MLP neurons of a small language model. Each row is named by its layer, matrix (down: output weights) and neuron, and shows model dimensions 0-191. Each number is 500 + 40 x the weight over its row's rms, rounded and kept within 0 to 999. Numbers have three digits each.
After each neuron's rows, "fires before" lists the tokens most often just after its 100 highest values on Wikipedia text that the model never trained on. A number after a token or word is its count.

L6.down709:502506517483467549485426448513410521472525556515495523498546463580465441526488471584575487504530441468543495580514529549540475505530523539490486546437456486539491526436514502450470471507588501488507506517450468486435469434572509509457488534504478499492552530574586476506443543486482558477536496450499512555473508454549465530555458494508518518464503514526527452470563494571412458521486460496560489459404506577505521479515529517512527546513444480518496586466394472487529477576560507501535402470529455477512509558493538457448456504496490475508476460544480451477503482525498439436
fires before: "2" 37, "ing" 8, "ice" 7, "ce" 6, "um" 6, "1" 6

L6.down503:512514420516419519509523542496516549534546489488526490501500424501488471470516561529457533603497463465482468544567454503586472497451507576449571555526554519456501444510471551538505500498506481496458458566453501559436456490446529532535525530453487463558401532517504508473499476508500471524488473544517449486524465518479507540450529485452556549486447451513482475560443584566457533411517444468418506475451508555520498477537497517495560521507460521513581527500515475463442545478496516496468534464505501514516480458558481461448472524422513539524572503479453483544522616461451433519
fires before: "|" 31, "ric" 8, "age" 6, "il" 5, "art" 5

L6.down8:472533430460472552528493515487492487544428469476518578490458507374585503530456405512524444521499437510476497537447457495509532515508558522570471488515504531530561466512488493421435488516452512485551509530478533490566517498483479509474591463484515547446500468461546488482533497466540445546506451556515463464509505538463527491442506485540449504445493535535459543502526461515483502511487554516429497484523503498499459575542497535518513538461426511513524500576526470512506492500507569570488510437554491519618473495484444428493503458472503600526427557399491509539493421479561523511
fires before: "t" 35, "ore" 9, "c" 7, "ing" 7, "n" 4, "te" 4

L6.down308:551512522551503507487494559527550501524552523531547437495486480503392499509463444508470552526492466477542538487509506480526492427457496492550487435458494515581518561452521445432449600536500524497566516490491423464521539438523486617518529503583473430507447501485548574483551521523497555453511477458505489497473449478465478495509561541457511471593458473477560539523509443559508449492494520489555548486497525462495477446467539518435503495485471496517506550475553487477514467557422487492490495413578450463475506461467533510453518568431479458517466576521475424517531541464533474532
fires before: "al" 25, "el" 13, "ot" 7, "d" 6

L6.down450:539503500457586531534506491540456541502526454533510561518523495484504497473527539511462469538471457479479455509521588478503541517480449526569446473555564547498495455484443535501487502455470506505431491456520534535465554433489502493527471508563491492416527450501499529533479483520536532569471603436516496593493522530507507480489517449449497507463485512542520485504552417429492469490579563491491515449438472531515495416559490575557534428494521498449487499525508495567519450554404450403462506474548544470559490502528424492515483425426477465485523474447471530484507572495569530519
fires before: "er" 29, "ers" 15, "port" 5, "ran" 5

L5.down295:473510527498598518567448528532561481542561528520483484544432566519467471466458572549479459468494534485518450490495575533524584549434588516488552443501436514522495453478556532524476523494502534531504493504402540483530454520530490529423512405457518551467469523433501524456483492479470470533522430540490454522511576470506473509486437470491554509487495501483546492524531496462449542504504424529534504456475483509482502582497457521462532489490426511562439454507463603483470490458403511558521459534423464475486513564498533532557536462542487413500499452458521523499560493486516499489
fires before: "n" 34, "en" 13, "on" 4, "e" 4

L6.down128:484542510516520533495491428550369518481489529552483539534580488484508513530466460441495473527558500497501410499506513448504479496508573440465503547482517582462503472502543510477554503520450447543447452491533488500458506496540557512447471491477518510489530530513512518552448588469494467500502451434483473538454533544431493485468509459470561462470512594489546553559435481534550500510547479509507525508540572572476497466547464587490514514502449495536485549512495493508454442498499471561499424490555435562494497459389483488450468479479514558510394562487456478543500541577488453485
fires before: "end" 16, "ion" 12, "ed" 12, "or" 7, "u" 6, "f" 5

L5.down719:561476486503513549516469503503571502501440551420533560498558531470425427533447502448463527484501486506524541390514535456561508513473508498509476466523463487455446538462521559505588421548500501517507501492503587463589489465517517515480440505591470574518510508476492537565510504444489492494516515505449553512506547480516418519516560473489425528543533422540552443501548456550450454469503448510480581454515487485512560420432520505514475522559479511499500507466535493474424471484549512469513458492520480514513491482453531502488492460458485567527599555567485491444520429477490485444
fires before: "0" 23, " " 12, ":" 8, " M" 8, " H" 7, "." 7

L6.down494:469513530528500518553501528475587496466502407426526451524548455484553472493528510499516491535487578505562474485483488428522537536531460478499463437500484500493495493526533441499508476403500493513498528427512442491518475525490502516538440466502517569365495591489554522560444593533441523556511545505456443484514598524481532483449558563503517570442531525503512478429512469429438511471482470496499458590554486450520454496463511440470512560521457508487499456479521457507475497472486556592464466549533478478476465568534510502566526472518503534476492461434528531470466552487521521524
fires before: "e" 17, "or" 15, "n" 7, "ough" 7, "ph" 6, "ut" 5

L6.down642:522526453435509493461476470493575505503494498526484475536474445477499478505630451545481464465487471502467526549528441444519453495498474506465403554550483531465546505479543504455525507507559458576559528515454498564549467476545532545490487511507501471542491516498543528478476569490539528453540500503484533483548478497533392491414523462496524469458526601444488544420479501535478496463502498486550460507524500524511491407499542494476522434533474464431408436500468538534546525554471511517509454587480573506539571521480437557453522516398464557541459534483509546518507501450500484539
fires before: " in" 16, " to" 11, " the" 10, " a" 7, " by" 6, "," 5

L6.down715:515493465439489511488496540538478533413521510395492508529479502449453393459485523525464542593494537457511514543481474523463486478456558439462498534523545549427509473468484550533516472558541515440440543518531491513499545458461523560486533492448471443488481570467453524503484405501530529477498466560514522427500494559554536514496526499476582461512527546471522521503594495518525537517544454553492523497492523493450468418463537460480509472574475515530531490501476514535525537452497449451560508402455490594412514553540542515450495508500442504486533432516475478452521584536547526507
fires before: "|---|---" 33, "|" 25, "M" 4

L5.down169:512494502501505456546502491450549415535473484494533507531413542547494505483468555545511461542464462439501477552601470513428553555474353462506498528500521453524531556557446500545485535493466467500528491483490505507501496452529489535489520517464454548481469499493510550467410518524510508536516498531447484458457426501558493407469467455459495465497569506472498474624483489519450503532487448589517503579520472553471473506558480502506487567489541538419540516493469529470567522514556468558513512536455454503438468557516495464512534535485535458492484518580428487561455474454493540504
fires before: "al" 25, "es" 14, "en" 8, "e" 6, "ound" 5

L5.down559:519548484538486489464444526535546454384507524435399494518516455507430498430499495512574493498438491420595472488473542498561424535516521431529560550462509533542503509534407446472529407469543473490459541497544616624459480525484523512506489527500485524454504498495482463475474492505511513527534490508485501512492510517513455510528517488562515514479508475468479474554543460531482512493494506446482560539523457515459493483526529488416498486549466473498480563508500609535511564613515503494481533541447505481429486483444524525495485524565472503504452561525474440464546486513497489439
fires before: " |" 17, " of" 15, "s" 9, " in" 7, " and" 4, "\n\n" 4

L5.down326:453520490532511543497516464476517425544534521468590529486459534502442472535508494470547491515534588437479542520386477478531593544512499446558480551501481553567476551499473432506473466487479551453465492598559376389519507498508465501482508534566458536508414537425485530459536478516556543503495463507481484443552478497506498453462570490518581542524520524468504496509542494456457469511469495448506525449529503454435489519470501495539511500488461571472512500516488455525566469594463464485464514485490482473466433540553537511548485448504473529488507487438535537507465548569478510506
fires before: " " 34, "own" 26, " (" 17, "ow" 7

L6.down76:511505513517514453524473566483500521488447513506476451408540569417522479473553511483442504498425524477516511469503491509476461546539429481572505488585579511522588474567434484450461458567499494475471486502534448552465535483480483460426455437476551534470482482544437402504546546497538517557512456553491519485571445429499515484436515515521509523522517511489435520577443479470494535481565596471494547470507439536456508478501584497473438520488462547494538468542473461530554507545498519476515498587522507499509499499492450481514553497476524542468444558545513499413553487560463488481
fires before: "," 37, "0" 13, "1" 8, "9" 7

L5.down443:468489587590502539504478457519543483511546466470505506617507494553496536566449433460411559524514509445535553467533539477549514558463478566567480441507475443554560489471519489477569487518422507464512507433504400454486481479511519537499544544501429474509484528438482549545516511466478499525497529561554437447487553490602447458495417519570486483465509491550484485558528489425536504442475488525448540484515530452458463527533501462507532473504476483534483423418438477511514459507507461515522517458522472470534565534477467482563532487525487489477542490473512561493470474454553519501
fires before: "t" 15, "e" 14, "own" 13, "an" 8, "n" 4

L5.down737:469501512532484513443508573482497492470545560530534524547527443542503505502580511559457536535533533466489500541423501465528434508470485547471378553530518568503496491450445547482489487549465482490504524561561457480461477531535473540521501525507539449491463499492481565395545438542500501539466537488530518482486462498459466464534494528549487472447397513524520547495489504531525497500539453501469464537558543489512528437551445513484478421458480586471488495449522389517553463527490499450425456451491557579552496498522501524496471541516535538405552406510576484479489479451491517465
fires before: "al" 24, "m" 10, "man" 10, " L" 6, "%" 6, "r" 4

L5.down387:450577506499577548457438484473462486515471530494365519467483480467476595463472423459532475487560505523495460475564521489501482470477554515404513521479536533516546504444504488501463505509500539531540509481495513559568476516495534446462489497443488458472519477497490523466536538582486494519509513516442549432507526480499506491501507486490517569483521505437508516431499483559548532490552535561580485533486453520483566569460535488474503576497459520525478555485438485437457456465467516623455590545479480468451566486453541479448478564500508524483528482474483464417449537517578478461
fires before: "ol" 17, "ut" 12, "n" 10, "u" 6, " |" 5, "al" 5

L5.down373:482494522457491506498547521418549529458495481506533513505534472560523493631478506466493541490458439553503519511445509453484422504489558523483472442516487471442473531482523540600509492519477524473571461461490470533446521491471511488459558522517484457577464564507476411466557503390466540473477420483558526535501543527491481498452503504495488527521427538550441495484477596522470539451507452483446445492481470450498514452530459523590456517510500512455488536544498509455486593548520536522468463646510526516505505515550514521501476424493556543477510477458518522526517499534444524442
fires before: " |" 14, " L" 13, ":" 7, "%" 6, " D" 6, " |\n" 4

L6.down704:501470460453478516522446460586494544489436529530503541461407551531502542485522493480464563525450547508563510502454511568451507483555487498568514555407455550437535541506462553419485527566522442496484479535436497539506491477550480515478478463433511582433549471502503500443489532543493483504454550549503518396504466513578491466554549502550429509500527526495478468513527506507424525495456531497554587512448457519474476520565459475551516447485516471494482521494470505423523473443567494448512537462476422489528511517511556552433537477502434580459517503552493502542535476452483497514
fires before: "\n" 37, "es" 8, "th" 7, "ch" 6, "ist" 5, "ild" 5

L6.down406:545497482582451498514449448508499475529496541505512545473536464475504395443515483544498469476523520504520480521479506506552535523482538515413434464518493525415507510495500498477488550569429499544551474493543579398485417530532460500363539445491457456488492446491478452419506574555513469510548500519500475522434492514489487471520514495549524485600559508489496504450553480467490497505486402481433532587513500465506502467538521506498530550457474507502522523510513610525534554507584454539509436551472513556514465480501543550506523487551424512514537553517464465484534491472471454504
fires before: "ue" 15, "a" 11, "es" 11, "les" 7, "t" 6, "l" 5

L5.down407:496526510514426428383503493524476530590517517518484527540441537495494478508499459446510479569545428553494454474548549528467495500485563430390443529450495535470490537528507432500539463421475506535507428465533479486484529502482471472624544558521506553526525471512618443526534548528487483497513473490578506522491499536576481551436501500522563538464478450503500443531488570460518525518480484569559499568508503433463466480483461510489535484510502428531462492499511446508549460446548517519453503479480496475491492449447523507460508476485448488507528448450559531581542492490521537493
fires before: "c" 20, "ign" 15, "ult" 8, "p" 6, "erv" 4, "ear" 4

L5.down253:495473572504462507480502379524444523495546472465537529444565491555503499504430456461491524472574505514571489519555421502519467571549479526484562511493483457453521524440469529482497517493482530443455441424467445497493564579558553496429492496480543515528489525462514600561442485485492593484522472502482490561510557456498560422504511487502559513511500547442493525523467503435510548471472521543520504507548505460448496510569555483483435505560462494499539484486447451480479485462443468495421475571498435495485601482537497554506486516546552445452488551485491485539523514465546500462
fires before: "end" 16, "ed" 10, "ory" 10, "es" 7, "or" 7, "z" 6

L5.down753:447476519494551492507527559502519485520514521479542487465508456513496565470429480492559510565490431518448430517488528469475515458437486633504571483481533499423451470535454542429473516446551508497582450481528498427529518501485470546430480463510561444535508492527469445538533462520532537552488526502458541604488445474557366506466469506534483476544505487570537562522477476538459503552565461470517474497437560456460539441494553432511466525542522499465521497506547476448525523450490538480472504468568550456504484467497515554551537491520490413554495496503501521530507478498496565478
fires before: "==" 29, "===" 18, "The" 7, "A" 5, "In" 5, "O" 5

L6.down730:474476529504570483517520505448462468542506572441480561522496524467544531478501505486510506517565567443511470490552522548434546557514527571480458446500447562505566515495471513412521492489547535511545509469478523451495495421506487560460504556534506534528497473556510492573502500571557485520550454414460515441500480551568541471485544535557521589440450444455495492480492482499554397538462522475532521459470488514460540425471450541471524521425511481543509562468474530485510477468493452436553482536542468548505538493523425501407434489568492452515489478443483470504525531460480424492
fires before: "2" 19, "end" 15, "1" 12, "er" 7

L6.down761:450478521441517513503534502488497491484581493465473511455554482587479519537545527475413506596528531498469556483445491504436557491555512459488498499492575511537533511488567506561506473535510543519480551490505503542530521473449500517422496455534566488429504497456523422534512533490481553504570445474460440398525526482488459471545459486475552597528484552519520513491487463480415564480418465535522513560515512470529507452445423459517412543523479488522546495490489572487478486554528468479492471452506492392509503508534538442430503530532563530456496503522543485445499552517424471463
fires before: "own" 27, "|" 9, "." 7, "ow" 5, ":" 4, "mer" 4

L6.down723:548480473588535527482465482522501521434439553483511506472476475479547464543492396418477489528430468571444577464400458471488549516474497549508479509485455579497444488451484473533467477469411520509489425483489469560541482471487465490498557453511508449490473444529543543527494544503463470491561541573434501511521446506536469541568521465500447561582513532462523485466487533526508532517504615469523471604522485481530497470557468536547554528491502443489458484485514549529484497562480486483452497501554547500499462544479507527572485443532496552448608468470506475507488491506505493456
fires before: " |" 32, "d" 8, "." 7, "iv" 4, "ing" 4, "ition" 4

L6.down165:503494510509497533468473531492516529450575442527501474481514501546500558592504495574512456445524445564437472494520446432542494507491534434514441518531554499480495443461529422472456519508564448557484444537430493574578472552514548488426559477536456537428443532448543458504607489496552563572479517461497466454534441483495505479488480500524508417556480481515461476467505535452507531471530462508534513517466494456479450513434515519505474493509547516448564527448462535512516469526440486502462519488484449491453633590501479490492519560519544554520513513464456503481496574487519499505
fires before: "\n" 33, " " 15, "a" 9, "ia" 8, "==\n" 6

L6.down380:524466474520510520453514434542525507514480449466514460479489438493527530533505442457498509535534483486475477424516459520486409482595446412496540494421470592512532472427472517465467465399531435535529497564568505487475511517470530484507522397544463475486554546544503533619480517460511501546524512474520532511477548481560489501530504501524552467520548535492487624542510474491445436531507490499527487471502547557527505527498437512489439566491515564462431514541511541482512493440492532510451524498402485546545447525522518476532536549462449497498480495472491485582512565450471460502
fires before: "ion" 23, "im" 7, "ul" 7, "." 7, "\n\n" 6, "en" 4

L6.down321:530465526481556523437592446452552509527459570504513447446501515568515530564522428531604504562551525531515578521501512552556435513513513495479508472519519491464518465534506519456533542509560509469487480544517499463471477555510459492473525515516510493446466420546550526526422469484504516508465478468514492504422506484520528531477597493539427444467464540538429563489437587456467472479493477455518513464430499507561478456528522416435520501480596531469481533504506549410534550502481443474484518516459455452430547509474463496457548474575502486530469529447502455538523464481515511468
fires before: "en" 32, "ch" 7, "es" 6, "z" 5, "k" 4

L6.down633:456515450461527520523567502530530428539482522506532504466493445384490465512446555462548427474528496470521536507358573549553505517514490491504523491555547464466449500485499501522558475457493473566508501502526564564525536506481489534530480452465423486477461495551523535530469461478491478500433407497546519501540519503468465534513391485560487450561483470506522443459486492508536473511467500567466545438456502434525562478500476542453583513517521520457485432519508501559519548513503463545454518532458491531524554486463596439466549506487523408479512529532482536478588521530489522528
fires before: "7" 13, "5" 12, "9" 11, "1" 10, "2" 10, "0" 8

L6.down592:504469456555508469508554490411440499492610544558508471492499466511510481515452407547542497597476439491494481519467468499487435461589586448459558533513507543514546521514486554522478518509505546493492444517494568516499434481409525465493495436542505456553522531560555514513504508466511462482498515474469410462418481543496488576438540502515545519514463536497477488500536556564548448573433498577494547537534512513482501493471492477498470451519477478539500523444504465450523456482456499481468489468560559474386551424520480542466463475543525544472555493504472516559539498473536491487
fires before: "c" 20, "ign" 10, "p" 10, "on" 8, "l" 8, "ut" 4

L6.down338:562513464430514514569516549503508551534499465512529544540465490478449526551490551515579500422485472481482435458466387541484493525479515415465530489520467472499530566496488503570474515509510547496530535515473433512500495461482582532536415491422471466588507493463516507480444531512516411496439500521518582468528548564493442550525595532505493536446469573485442491485501471478553495525480435569517488481506524479506499525451496515503491555500520510488454492422428430506498450474441468598460458483552521532479518496491445519483521511510559477458527544463496518573483439569544469524
fires before: "e" 28, "est" 12, "el" 7, "s" 6, "ing" 5, "es" 5

L6.down724:455527521487516500506479532587501519532503509533507499468489483490485513496503491450547524541487490453430433567505552490488465522466529476444539508491510497441485511575527492488504562562432539507434537514530485466511446504531515502490511503526565541556495476512503510495376539536495487542446545513502531473542455509535505509498475432546557550457568453457456544562431512539436556509508535451502510558468456552409516504484442455469510499499499454509547541448418585492563487459538548517495421536420427496445546462483556475499467535423515480541527496520371542474492453553482484546
fires before: "il" 17, "al" 16, "ous" 10, "es" 5, "ry" 4, "ed" 4

L6.down370:531478508496507490489428513531597527503483492520539435484534436620482558484490484562515476490505502494486564457556510553538484526529501505464520498462514517571491501485543420532492467577555545483474503552496496592515565510527437558524452523487493481519406460504451446476522488508470457478485491506478487591489446483446499466487388511496447558513571534503606458479514494492500451496548466485480536463512486414538510601525436472465521539496506480578461449438550543454513461508462482443523502524515482510498510555489464470459535513466482457473549507471478501570545426459546533461
fires before: " " 19, "e" 9, "\n" 8, "==\n" 7, " c" 6, " in" 6

L6.down605:510550492523455455460502478475497517490570420514464528494507431502504449508467492501502502525425523604511493485484581543556561521539559417566480469461533520496423520505463572470411487533532482507496464458476503558483449490530502608486493513519472448504490466502566506526538517473491442481477493566501495498423481521404522512483557481495490487568528431526515532404563429558475458487501514554460468424504453521463477459479483439526522509449500485551460550540507562493535529484553532558471512506474598481560485511453493452458460558506530532540479556533462479497535533572462498489
fires before: "um" 35, "s" 6, "t" 6, "l" 6, "in" 5

L6.down139:515517500497494453551528462516499507481495450596536470540548529438468526457417496547531488515495471484499503513520515520484482483474451498484501551540544537491539461484496511464530466464510488490512514506415519431540440493514435449529517516533535476417490529550462488515552445518438460426525525484536488582527467533456464536440488523517516516458539578521511531551542526515529418471476433529536534492544488501579479491502517458465543513510566488420455492538567471479564500581541527562445476570566414447550534497384541469504494436503487394473428461481494539450538510533504536525
fires before: "ent" 13, "i" 11, "c" 9, "hed" 7, "v" 6, "ted" 4

L6.down625:419537509522500397460513499589417562545553441496495481539471520446457487529530461469528510465521508513450495505564515526480494526510469483548468556464476510527496511544474480486539569484479464496504537444465503500433405508479496477453544512517578533439500499518559548429472515496588562524508540541476522519503462477601467525475505469523486567453529464509498496626485495514426504510497511555470502509523484483465480478443410533532441460483478537513541474505487471402500469494539513508419545525543478549519536519473485512489530549460523404549506401511495515569573456502469518515
fires before: "ous" 15, "il" 14, "se" 10, "c" 8, "et" 8

L5.down697:461525429434550450532551500554529559517516464450479468423495506498519487479490495632480491525508587482454504482511536561529522518489514438529470532405510564493454557556523535493441485499558525469481462533523498499562472508487481535425534498483512502405520466497455452521445486483463500589529456472485463537608518459528473482529494447522553562552529549526566470494534485485519456513547544520475477471502609484522506521398505527450538443510498476474520409491452488450532536544484547468490484520484573494497502580510474494468425532509512474410480492491447461483526510477487476513
fires before: "==\n" 19, "\n" 10, "ph" 8, "y" 8, " " 6, "ent" 5

L5.down193:549460431509489440524490559429520513527511486493500469532510460486440494557482570452489511379489485540491564503490515556459465483512481565537549458470399507453501522442511473481486480548508471533513476567540474497443566440459551519498486514474493570481448475553507459440452483494523495511495433505481516527474568560487381537490520470475557497476457585487510498483483504519440474497447470580543484549462476468446544566509512503506509550460500564454479507528542463436540499539514572482547459511579563460504471555505498517532548486491519423501483448535566467574523453544514465557
fires before: "i" 28, "e" 13, "n" 10, "," 7, "el" 4

L6.down154:502495529502468516483440564514452561530507445497477445561487475462489482506489455449515468545501417510524511544494516444445530470556483445491496430486576532472504537430476497554508440468495440549504532578477560591457509547470513488505529514471540409552506505518495435552544499513528524540549455445490491484525506516539521430494471465490569441428549574462550542608465471441459533456418509469527434481514504520486536490502513492455459484478460551520525471468471531466527538504480497499521468511485489531496531580527519463551525542535535621515464537534462476547459469462437428557
fires before: "n" 18, "ion" 15, "ul" 10, "g" 6, "im" 5

L6.down278:494434524498472480482527523488503461507500483507568502438545493575533511535456465475502543420513522449449459546488481479494460470545494532432527510461498538479502532457432556442510524586531600509429382491563577468453532458525557453524462526483445484502559468507539542442434466453509505578496433586476492516485551523495455454548497477498446537545530539549518517428479538448493457488491478494502521539409486506499476451506501478544539545487512561587506543512551504559491526490542456481500442507492503534552511489557482498476452499441521498562490528516487434488390529505525467550
fires before: "e" 26, "th" 10, "er" 5, "ber" 5, " c" 4

L6.down48:488506511529548517540527514506489568477475497546480524552470616530509462507487426526573502490478541471513485512420543479477480535524468545513497549460512434530522536528427485475503502500529483531461490516544446538485518529470559517416455422468522459530491531448614538491448517530480497442459487570469570390481496544464453535570463513588460508413539533507548451496520511486528449538481578493481496407574537502436497438461478564473510514550512535451476455519528521482509446499468499491472506499444482487478478448442453514518492532438520502563531479505507494577519432515453520559
fires before: "ic" 38, "e" 16, "ical" 10, "s" 8

L6.down367:487514559426517565557422494567545514454511514537474477560539477440496473468535425482509555462453533463520515462478498410602492539513550487506501486544423459468456571459507484599458536495526526522604471406576469516421488451494452481464445452559508549517541494443545521509507567498511478454458490501500468439505492508507524453491520519532507525452524503467542521534533569464457476483506530527530537487500438443428532494524520472578442447501481511537443502466553575506560547487500464495507494479491487490517510491514468499435549508529507568498526524420471567504487487557465472458
fires before: "1" 15, "ation" 15, "2" 13, ")" 8, "0" 6, " " 5

L6.down734:463525442436526533568494458489488527583494525491490440437490512456518483430510556484525507452547481569479464540557469507509537463465611503484502502410443530507527485490500543516508564501436400473556448530486560474439438543502527549540574489514575482462463544535505486532482485571501455500481506444490557528502508484560561531565498484516498554438487505423468479515488514528468481490479498500560485489591488523492567428444459515464512476510487460459485449491466520555525503436513567438491441512530473544513507554466479487559526524462462480502516367531499534548537468543513467485
fires before: "ul" 17, "ing" 14, "en" 10, "es" 9, "ine" 5, "ag" 5

L6.down489:546514464482481514524547548450440432630526501495515487518511522459507597484389480461531499429389458451471495536493522521463573486469520541546545406472478569480496452461486461426495501495477440532520524462515477553514472492512548508460488525533479529520458501495486484503451509462529507551451461507539469529453540514506558512536505452544501541542528442531539501457431474466538472449501536490511494547526508500506579499455557478589428534511524535460539479538512466476430460495544521530566472539531477426488504594467529476513491486584413457487520540477538455515526481523473496558
fires before: "1" 13, "2" 12, "0" 12, "6" 12, "3" 12, "8" 11

L6.down564:504455533446503469456528476530518525519558538475478539477503483383420542540476483538517528536501473538504477531516544551579496485483424470444522475549431552530508547528505455454440471491488552494512454578453488532510579557554505440505411520480470497536470529447483529462487500538589528577492541489564531528492503542490508549532538458511508442485483527474473475402489489539520465459573404464461495464542456524464498504535538499477485516487550485451478472495509510524482437521537530469463530522511503480507533334474549537495551491462569481456483533460477479587481504455523495528
fires before: "ed" 23, "e" 17, "ing" 13, "es" 5, " (" 4, "u" 4

L5.down396:440456451450494535552520481490465562556494484609559535466408480485450518514449576535516461526500454466482492539442462454479569436456515521542502457522531452542512567451486465498544464466469500483509588501470550513436516477505477558542418579500477491455508521571503544493514505512484529479476476467517552487519521454491515514463480506529491469500541517479548472534492451489541569469523459492501471499502444504587531485496596460477486515518574517490455521490573496494407455445496445475458481504437454533545545511427480582492496478461550483487535500554481465606584509554507492456
fires before: "f" 15, "i" 10, "ce" 10, "c" 8, "man" 6, "q" 6

L6.down159:502592456445479533522468538449477485458486500542527479471490544493570515483459470474497514505494548508490491457571499514468445528525526520546462525501456471569514540473459441522479499484415484584495497457531520541468543512475558526515536486505500563474510433457453505488540512456514477503517574488478527510488491460532508556555524515446474522510501444486484502481535525513452484521494518445461505490497485466520574531410553477525475493476455520419371504529465467552503496474533510481502522593416490457576450574537543577510531567597560479438494458413593462524468533502479404493
fires before: "y" 17, "ed" 12, "es" 10, "er" 6, "ing" 6, "i" 5

L5.down726:514588520488505494500588537544498528532543455561527462499483558500512502480452523478421460526475521446383471515529434481458514509517392467532441499516520452532431472552537449462506532462515535509504494563524475479515443530493495461498496520501503488404447544508550570519582445526503473524556468498485453500481529544474473480553486498472500502583488476466493519489409521465464529455496456497513556533511530442477440434578559478475508510479509541487531517414527512512471476504444469543493523370573464497494563527544520516523449525512501537532455479503567545487598507557506469512
fires before: " " 71, ":" 6

L6.down469:484481511503450483566505466507539488479451546508542516484594490465413523495486521533584508464464515523490537474440497434461434527516465427539514464518535548475493518434521572491511552475491540523563493513473457466500514449474478555510529525471530525488502553433527559558482514549550523493439498418485490496572558521482532445476514517523489495484478493454502497543582421488438536579550509458533486469567426492532533478484469496491511496433476482501544437478565480555513456455535521487482433510457464542588477478522542485529516515499567384495539528467450411475506409541534487566
fires before: "ed" 50, "es" 9, "s" 9, "own" 6, "ing" 4

L5.down138:540478421508549474528454520507464472493462557426545448451468494434480386545415463493532478556522499426448496437513532440407494489542585506569423540495545526508446490508576526536494461516476520481486539491502507509455477446412508538487556467536500433476516503480462465499576479505546479491518458441482533502507461499501571502492527558520485508548459550540452460476478511474515492545502491503472469521508498561544495504423476531539511529561444566554471493480476465501521545578555519465456488511482516438499534531447531495532473503463565548508507560440598512497528566550564462508
fires before: "er" 18, "il" 15, "ed" 7, "ing" 6, "t" 5

L5.down594:515464450461524452488478542473539476542511495550448541501512424585485454474444522490498471549459526447489516523511541469610512563485494576451542507487525471442461547494520509513464523502514484527556453531513546399527491522549470531438500484492552553529487485533456521490490504470493492521498499555570540498450464533426460498503485431504466519482481548464607510524506457468550479505524536480528544459530487497453487535501484512484428492534545517487476516501502547476475507552505451517459409599467500514459512464499515497534449466487481267499494515510498495516554519533534550515
fires before: "==" 29, "The" 8, "A" 8, "In" 6

L5.down346:466476486568479495503523474557458530479490574543503533512523475472551438457485459517518459552564469487500521483546506431487448455500445501581494484395536475483456550557522425455525477494506526502478557481504533497539497524501544492470480467477442456527495505506498435465397530454484523460549586532521461537498545490592468477550488454539539534500496520524508484530556489481494486446424512538500494572449489554446513481453456534542498465521514552526430390492522528474472517591465481527534458593458524449576416499464563505495504431494496535495547518538493507523584492506489544433
fires before: "." 40, "l" 5, "ing" 5, "orm" 4

L6.down401:540440481462481506470481518545421475501520469495420446493484559526519502551551486497502559475571529518507523461556525430505406530459504520472501471568483487519518500568496540445519499500559431486528466502497461495492485523512481478450454509493513527474499510504517485458566495466504461485514474515451483511447532405515543580606506458498545505499574481515506524450507492508564521459463454523434479545471560611465495522499424440542505499454530558509514536508550503447519507490422448549560518447519512498456491503636517489438498559446491552542536530452434534416509509435530456507
fires before: "ates" 16, "al" 13, "ue" 10, "ric" 6, "n" 6, "one" 6

L5.down322:495493472489472463484510523526507514564546514451471459500526481433516476528460506469467535474523428538479478531453605548509515542474473508505533588395533445574514483575531533444480507435543564472463442487475483563415585510474455608495508505515470444499516498468477482469461513552507522485541396483553500532470453468447519438504508586534506450499489484536474435595528463500447524471541549510568509498526510487513511525521485468481471522542470536467517425479503451507442494459532502503522484514543430569580499440506536497503540521455502466540504481532395542545511499544475499548
fires before: "1" 16, "2" 11, "9" 10, "7" 7, "0" 6, "4" 6

L6.down533:446526551509422441512583512479431512519548506542521549528561525470449507535455584511545456467519458478516512493452549544491525523478487507522521443454555475528486517550503479520475457610537464513555519479540504531536455508449498509481522508513437505498503546576517486518478558446491432560544442504561512504505484469568551532494536422518478541554485492473544465465540514501448459485416553543529516491551495528456517461471507498444493479511494534494497479477509442461478507508485469561493432456562459431518472496440431459444495447521556363452458575481535573508455501501488577479
fires before: "r" 17, "i" 12, "ri" 9, "hed" 7, "is" 6, "." 5

L6.down164:486534441492524393583552531509553490455454479464550553487520527505537465442413426443515537537504484458479551502510494493537589507525485486437501445436438445490539574434502512460463517555543480497521460511494535494470484463534487568447460485516564574518532521483455545493464498545515535513475487516446436493483508494518525473525496434557499465523418534450464515493471470508512505505484504474512479581515582496506468503506535496470593478492516467537479523499524545534473572442566497506459483475546450434475547524451455422572530568531502484445454512468489519600465568489491494563
fires before: "inal" 13, "ad" 10, "in" 9, "ber" 8, "om" 6, "er" 6

L5.down684:542605516474479561531455531458484459553529519482540497488508566563511436521558572527542526560483494458523500476479493455554482521469494475564430517441503478538480450490515490508488435506516556540553520485477468498545522487473460548470479528483509526492500464506561475507547509482549524604508443463423501478433495473419469548442427496488455522458517490526501462567419469492528470447500442533460526526509471494489406477454450499498477515469502568494435511495409543539514510487518592521503480425503412478538551457528465474503533514540540636507540540488520530481497536436531493489
fires before: "il" 30, "ing" 11, "ow" 11, "ed" 8, "ous" 4